MLP neurons of a small language model. Each row is named by its layer, matrix (up: input weights) and neuron, and shows model dimensions 16-143. Each number is 50 + 12 x the weight over its row's rms, rounded and kept within 0 to 99.
A block is one neuron, or neurons of one layer that tend to fire together. Before each block is what it responds to, as a language model described it from the Wikipedia text at the highest values.

Responds to: Mostly "born" inside the opening parenthesis of a biography lead, as in "Name (born 1962)"; also word-final "a" pieces in names like Padua, Kuala, Nouméa.
L3.up2135:36 46 48 42 77 47 53 56 50 51 54 62 60 49 59 49 71 42 72 68 73 46 43 60 45 54 52 54 47 46 51 59 47 50 72 47 41 51 67 64 54 88 50 43 41 57 50 56 55 33 53 59 73 65 51 37 56 43 41 40 55 43 38 56 65 67 58 48 48 74 37 57 27 67 55 65 78 59 45 40 78 57 53 75 51 38 59 57 53 41 56 54 44 46 52 56 56 39 55 40 56 54 43 61 13 54 43 56 43 47 60 39 59 55 42 47 56 44 37 53 54 41 52 73 52 52 46 11
L3.up2612:53 70 54 23 69 71 49 31 64 50 51 40 37 34 50 56 40 45 56 57 37 47 43 40 34 52 46 51 57 52 48 34 40 51 37 30 68 50 38 46 63 73 57 66 54 50 36 46 50 53 62 56 67 47 53 27 62 73 81 62 51 55 45 69 52 45 28 58 61 62 58 63 44 48 68 35 62 26 26 59 38 65 41 51 29 37 38 63 34 47 54 50 45 46 62 68 49 57 63 54 62 53 61 36 45 65 54 62 55 46 44 37 77 49 50 56 59 24 46 34 78 44 40 52 57 37 48 58
L3.up2789:52 50 32 73 64 58 52 51 38 46 53 47 32 44 64 50 31 39 55 58 44 45 32 40 36 56 55 63 72 55 51 61 58 50 32 28 46 38 46 15 28 47 42 76 58 38 45 33 47 76 44 52 55 49 73 45 64 57 28 39 49 53 64 39 31 53 65 67 53 46 72 55 56 45 63 34 41 62 46 24 58 44 50 68 87 56 37 57 51 48 40 53 32 52 56 74 49 45 31 37 59 61 44 47 62 55 37 50 52 44 52 48 58 78 46 39 48 58 43 63 46 47 33 63 44 33 64 69
L3.up3348:37 58 72 26 48 48 45 44 62 45 37 58 33 45 60 32 52 40 33 39 50 31 49 46 61 44 67 31 63 43 54 53 77 56 54 56 68 32 58 27 77 54 52 71 42 30 54 27 62 73 59 49 69 61 52 52 53 52 60 60 72 43 69 38 37 63 57 67 55 52 76 61 52 56 30 59 57 38 44 36 46 74 41 35 64 65 40 71 60 54 40 46 32 65 34 52 54 60 43 58 64 51 63 96 52 28 68 55 63 39 55 38 60 38 54 55 40 48 51 33 55 55 58 66 63 41 53 52

Responds to: Words in Wikipedia table header rows, between pipe separators, mostly positions after Peak chart; also Results, Years, Nat, Votes.
L5.up1289:49 35 54 43 49 74 53 66 44 42 46 41 36 34 49 66 53 54 53 68 55 51 63 70 42 48 47 47 32 55 41 74 28 34 24 59 54 68 68 56 67 60 50 45 44 50 56 48 23 56 21 42 43 50 54 51 51 56 44 43 73 68 54 42 39 54 68 56 51 66 27 65 64 50 61 62 54 54 43 58 80 79 48 73 50 44 39 35 35 45 65 65 42 52 50 48 40 71 53 62 34 50 30 51 68 48 76 53 37 55 50 50 44 50 54 33 65 53 52 55 69 48 24 61 35 44 56 74
L5.up2041:57 68 44 25 29 42 40 56 41 38 32 48 52 68 50 47 46 54 34 39 55 36 51 27 38 60 39 49 59 39 41 72 54 36 57 33 41 57 46 74 54 57 65 48 48 55 23 38 58 47 50 53 64 57 44 47 68 33 53 40 51 45 54 65 60 37 59 52 69 58 50 46 42 46 63 36 68 41 55 48 70 32 41 55 38 28 46 31 30 45 47 69 56 51 42 47 41 53 32 41 62 37 48 63 30 59 54 70 49 22 42 58 23 25 61 31 59 35 60 39 46 52 36 37 49 59 42 61
L5.up3011:59 77 67 46 39 60 60 26 54 51 58 37 68 46 34 65 50 66 27 57 46 43 41 45 41 58 47 48 50 55 59 44 46 48 29 60 42 32 49 42 51 43 54 42 49 38 47 47 55 57 53 48 51 53 40 52 58 44 55 41 55 53 59 44 39 51 42 48 45 39 49 53 62 52 48 36 63 42 56 69 52 59 52 59 46 60 51 31 34 59 47 45 50 63 36 73 43 40 38 54 32 35 44 48 74 50 60 35 59 44 55 71 65 33 60 60 39 41 34 38 35 38 62 67 54 54 44 55
L5.up3089:72 41 79 55 49 37 56 51 72 37 73 24 50 58 38 48 38 62 53 81 46 48 42 35 60 44 47 59 60 44 54 50 54 45 59 66 68 45 51 68 41 60 53 59 44 64 42 51 43 51 49 52 36 37 47 73 53 35 44 41 48 53 56 54 31 47 41 50 54 47 66 82 56 46 67 60 41 64 57 31 62 66 62 66 47 74 46 51 49 44 49 72 58 67 52 45 41 52 36 54 63 58 39 51 67 46 58 63 55 55 44 47 45 58 66 36 40 46 64 83 52 50 38 48 52 56 69 64

Responds to: A lone capital letter starting a word split into pieces, placed after a hyphen, dash, opening parenthesis, quote or heading/paragraph break, e.g. -B(ernard), "B(ony), ===T(elevision).
L3.up433:51 65 36 58 67 76 53 52 40 67 44 45 44 52 45 49 65 56 50 43 53 65 50 41 51 45 59 39 53 48 78 67 53 49 50 65 63 32 62 25 46 43 44 59 46 38 56 45 56 53 40 37 53 30 38 54 50 49 45 63 48 58 44 44 48 56 44 39 48 36 55 49 40 39 62 59 65 30 54 36 37 43 49 52 26 56 43 35 57 65 47 54 49 53 69 69 54 55 48 48 52 47 41 24 43 47 42 52 60 65 53 58 41 65 76 37 38 49 45 40 40 41 55 63 57 63 36 65
L3.up524:41 70 64 54 52 58 58 48 47 62 39 40 59 66 54 48 48 54 70 33 55 50 63 54 51 51 29 36 49 50 55 74 43 56 50 60 70 36 52 45 51 33 59 37 43 54 37 52 61 51 41 29 34 56 61 52 44 60 51 53 63 55 53 31 46 50 42 65 44 37 36 55 38 36 36 52 58 44 62 49 57 62 55 34 53 49 53 54 54 53 35 42 49 51 51 50 53 40 40 39 47 63 60 41 26 42 62 52 51 58 64 51 55 60 52 35 36 49 57 34 56 32 46 58 63 55 58 62
L3.up1320:42 68 48 56 74 78 49 58 51 66 31 43 43 41 58 65 68 38 60 37 34 50 53 50 44 42 50 46 50 50 56 68 34 55 58 61 83 41 58 34 59 61 49 49 54 32 42 45 51 59 44 31 42 36 37 39 43 55 50 63 59 53 52 39 33 50 40 51 28 35 46 47 53 35 33 47 54 34 52 51 34 54 37 54 34 63 47 38 48 58 44 67 46 64 70 50 43 45 37 47 55 48 49 17 48 46 53 50 73 66 49 46 48 60 74 52 30 55 44 28 45 26 70 64 51 62 46 75
L3.up1464:59 59 52 33 61 76 47 40 46 63 15 47 41 52 34 50 47 50 44 48 41 41 40 44 49 51 57 47 36 50 68 53 66 49 35 47 63 46 73 43 42 62 52 72 38 55 54 23 51 57 61 31 70 44 51 54 51 58 52 58 40 46 46 59 53 45 48 47 53 65 47 52 40 23 52 56 54 52 37 67 47 35 53 58 41 28 72 42 44 57 44 34 57 51 63 58 53 37 34 47 53 58 46 34 46 56 44 55 59 60 61 60 47 58 62 31 37 48 55 24 31 47 48 77 43 71 50 70

Responds to: First token of a proper name, title or acronym being introduced, especially the "(" opening an abbreviation like (FIVB), (SIAC), or "The" in titles.
L5.up1186:51 36 35 37 61 41 24 55 29 29 30 54 59 61 61 55 69 40 70 71 67 63 50 42 16 57 45 26 47 71 40 41 49 64 62 60 56 51 41 42 57 63 33 48 50 52 57 36 53 56 62 45 57 36 59 28 58 47 50 31 34 51 42 39 44 24 60 49 49 60 36 43 60 48 53 38 56 27 60 61 53 34 42 39 60 54 56 42 43 45 57 39 12 42 40 54 47 61 46 46 24 49 69 57 26 61 34 58 48 45 58 61 34 56 45 33 48 47 40 49 64 43 44 38 55 57 45 41
L5.up1688:67 63 51 61 64 66 31 39 39 50 41 71 40 55 47 62 37 49 53 47 49 38 62 44 20 38 43 44 66 60 40 54 55 45 34 54 36 40 34 55 45 68 42 49 50 39 68 45 59 36 53 42 41 57 43 32 41 41 69 30 40 75 37 39 44 37 60 48 50 70 27 34 46 49 58 88 37 69 66 58 48 34 59 38 45 53 58 47 49 50 56 40 31 43 51 55 65 58 59 62 49 06 57 43 39 44 40 63 42 75 66 30 54 58 54 32 46 59 68 71 61 59 71 38 61 62 39 59
L5.up2132:55 47 45 49 56 54 25 51 36 31 45 31 39 60 52 60 55 71 41 50 63 59 60 43 28 58 47 60 38 64 55 51 49 43 54 34 58 55 61 79 46 45 36 31 41 67 65 62 60 40 47 51 60 35 42 35 67 41 24 54 34 60 42 48 61 66 62 57 37 59 31 42 37 43 37 54 57 41 46 46 54 52 34 25 46 67 79 48 50 62 31 36 55 46 61 65 42 44 31 51 47 33 55 58 44 44 20 45 55 66 46 34 29 52 47 30 55 33 60 52 67 35 46 65 57 48 38 32
L5.up3018:69 60 29 53 44 39 51 38 45 44 26 34 59 57 41 48 55 45 64 48 47 62 42 51 57 46 63 49 63 57 64 47 38 40 46 38 38 39 39 61 53 33 49 57 50 37 56 60 33 65 66 39 56 32 57 26 64 25 44 45 52 44 65 57 61 31 37 56 49 52 38 63 42 82 56 51 46 36 70 71 55 41 44 53 70 39 67 70 34 39 41 55 17 53 46 35 41 48 57 44 31 32 55 40 47 51 59 48 56 49 51 62 44 56 42 38 38 57 58 64 45 48 48 37 47 43 46 62

Responds to: Quotation marks, mostly opening ones at a line start, e.g. the "—" denotes releases chart note or a quoted oath; also closing quotes after titles or nicknames.
L3.up208:66 47 79 58 45 39 56 19 56 52 41 19 44 68 22 41 42 40 45 54 65 27 22 33 44 52 60 30 51 42 73 34 41 49 41 78 52 56 55 54 45 71 49 59 48 40 61 44 68 49 51 56 66 48 49 57 51 54 45 82 52 57 44 65 68 42 70 40 43 69 37 67 55 51 36 50 52 37 77 56 58 40 57 42 41 54 46 24 52 73 59 44 42 58 45 62 71 50 48 73 69 46 41 21 48 61 38 58 62 57 43 50 53 24 63 51 47 62 53 38 71 74 34 34 45 65 64 53
L3.up234:68 44 78 44 53 68 58 40 50 54 37 42 31 60 49 34 32 40 44 46 21 20 55 56 51 67 57 46 33 40 64 45 47 45 53 67 45 42 61 34 67 43 37 71 67 67 49 25 53 63 46 33 31 47 43 45 56 21 59 59 61 50 58 37 58 55 54 56 70 48 30 46 44 55 47 45 52 51 64 54 40 63 59 41 49 24 69 64 49 51 67 38 46 50 57 53 46 52 44 46 59 44 54 48 50 68 35 44 38 37 46 56 48 68 46 52 59 72 67 40 59 37 39 70 48 42 57 52
L3.up962:48 60 62 46 42 43 51 31 35 50 50 33 37 47 54 51 41 50 69 62 62 43 51 47 46 56 50 51 55 45 57 58 44 57 25 75 66 33 37 69 68 39 60 38 66 69 62 37 59 49 78 46 54 45 69 41 47 51 36 44 65 64 55 57 46 49 50 59 73 40 54 53 46 60 74 36 46 29 53 70 67 59 42 56 46 38 43 59 66 72 43 61 64 57 48 60 40 45 44 39 43 48 55 57 49 49 38 50 67 54 46 64 41 60 36 36 54 60 65 40 55 54 62 35 41 11 58 46
L3.up2965:68 55 63 30 55 51 57 38 46 48 48 45 37 63 51 40 39 50 38 59 29 07 62 63 27 48 45 33 57 45 58 31 52 53 69 72 47 49 60 39 63 67 39 55 59 77 44 50 65 52 55 46 46 42 49 51 53 35 52 46 57 60 58 39 59 49 39 50 71 61 41 57 33 34 50 39 51 33 58 65 54 66 60 54 28 32 76 58 55 68 41 40 57 47 60 58 54 31 50 50 60 38 47 53 43 52 39 48 39 46 37 46 50 56 54 41 33 75 32 63 64 34 55 47 43 68 73 55

Responds to: Tokens just after a Wikipedia article subject's name that open a parenthetical or appositive, such as born, ;, (, also.
L5.up100:57 57 48 47 37 52 40 38 62 51 42 29 34 55 33 34 55 45 34 47 54 53 80 60 47 43 36 55 61 64 42 40 76 34 67 64 47 64 40 67 42 39 35 42 47 49 43 59 47 43 67 41 45 60 52 49 55 50 52 68 61 60 63 46 39 46 19 57 52 63 62 59 41 59 60 56 52 42 39 48 55 54 39 55 36 45 38 68 59 77 61 66 58 77 48 57 39 62 75 38 34 68 49 53 63 49 56 46 48 38 44 60 41 67 52 59 45 61 27 71 61 40 69 33 37 49 66 45
L5.up1228:72 62 52 48 54 62 56 43 54 68 47 51 46 55 40 55 49 45 34 56 57 47 48 52 45 46 48 41 47 59 72 49 62 53 33 52 35 69 43 56 51 66 70 42 56 50 61 28 60 46 44 33 41 49 41 49 61 42 46 41 48 50 59 47 16 54 20 53 51 55 74 52 45 46 47 63 33 44 35 59 49 56 38 42 45 47 55 54 60 35 48 60 48 63 56 48 57 53 60 36 43 65 57 55 62 55 65 74 31 48 53 52 59 59 54 51 63 65 46 46 52 61 52 51 36 43 44 76
L5.up2885:45 69 43 48 53 56 53 19 47 49 59 53 38 44 66 50 39 37 47 56 69 46 46 59 38 51 39 56 60 64 66 25 45 32 42 61 47 43 53 72 47 43 31 52 55 30 52 55 61 44 73 40 51 63 48 50 59 25 53 68 52 61 56 54 52 47 51 46 34 35 34 51 58 20 77 53 69 54 52 77 56 59 30 29 68 55 57 81 52 69 45 46 53 71 42 45 56 31 66 64 25 46 49 54 47 59 58 40 47 53 35 46 45 56 62 57 43 44 63 52 46 43 48 52 43 58 76 69
L5.up3214:48 56 64 54 63 41 45 33 59 52 41 45 55 52 49 50 65 31 34 48 32 51 67 67 51 55 67 21 68 58 54 50 59 41 55 56 53 44 57 64 50 40 51 47 50 49 73 50 44 47 39 54 31 66 43 26 49 56 54 61 49 45 61 46 55 58 48 41 39 38 63 38 53 42 50 40 43 42 42 47 39 43 60 33 51 49 53 73 64 54 63 47 43 65 56 25 45 36 82 39 54 59 45 48 63 59 70 65 48 34 50 55 57 66 50 62 50 49 32 61 65 29 54 42 50 37 47 53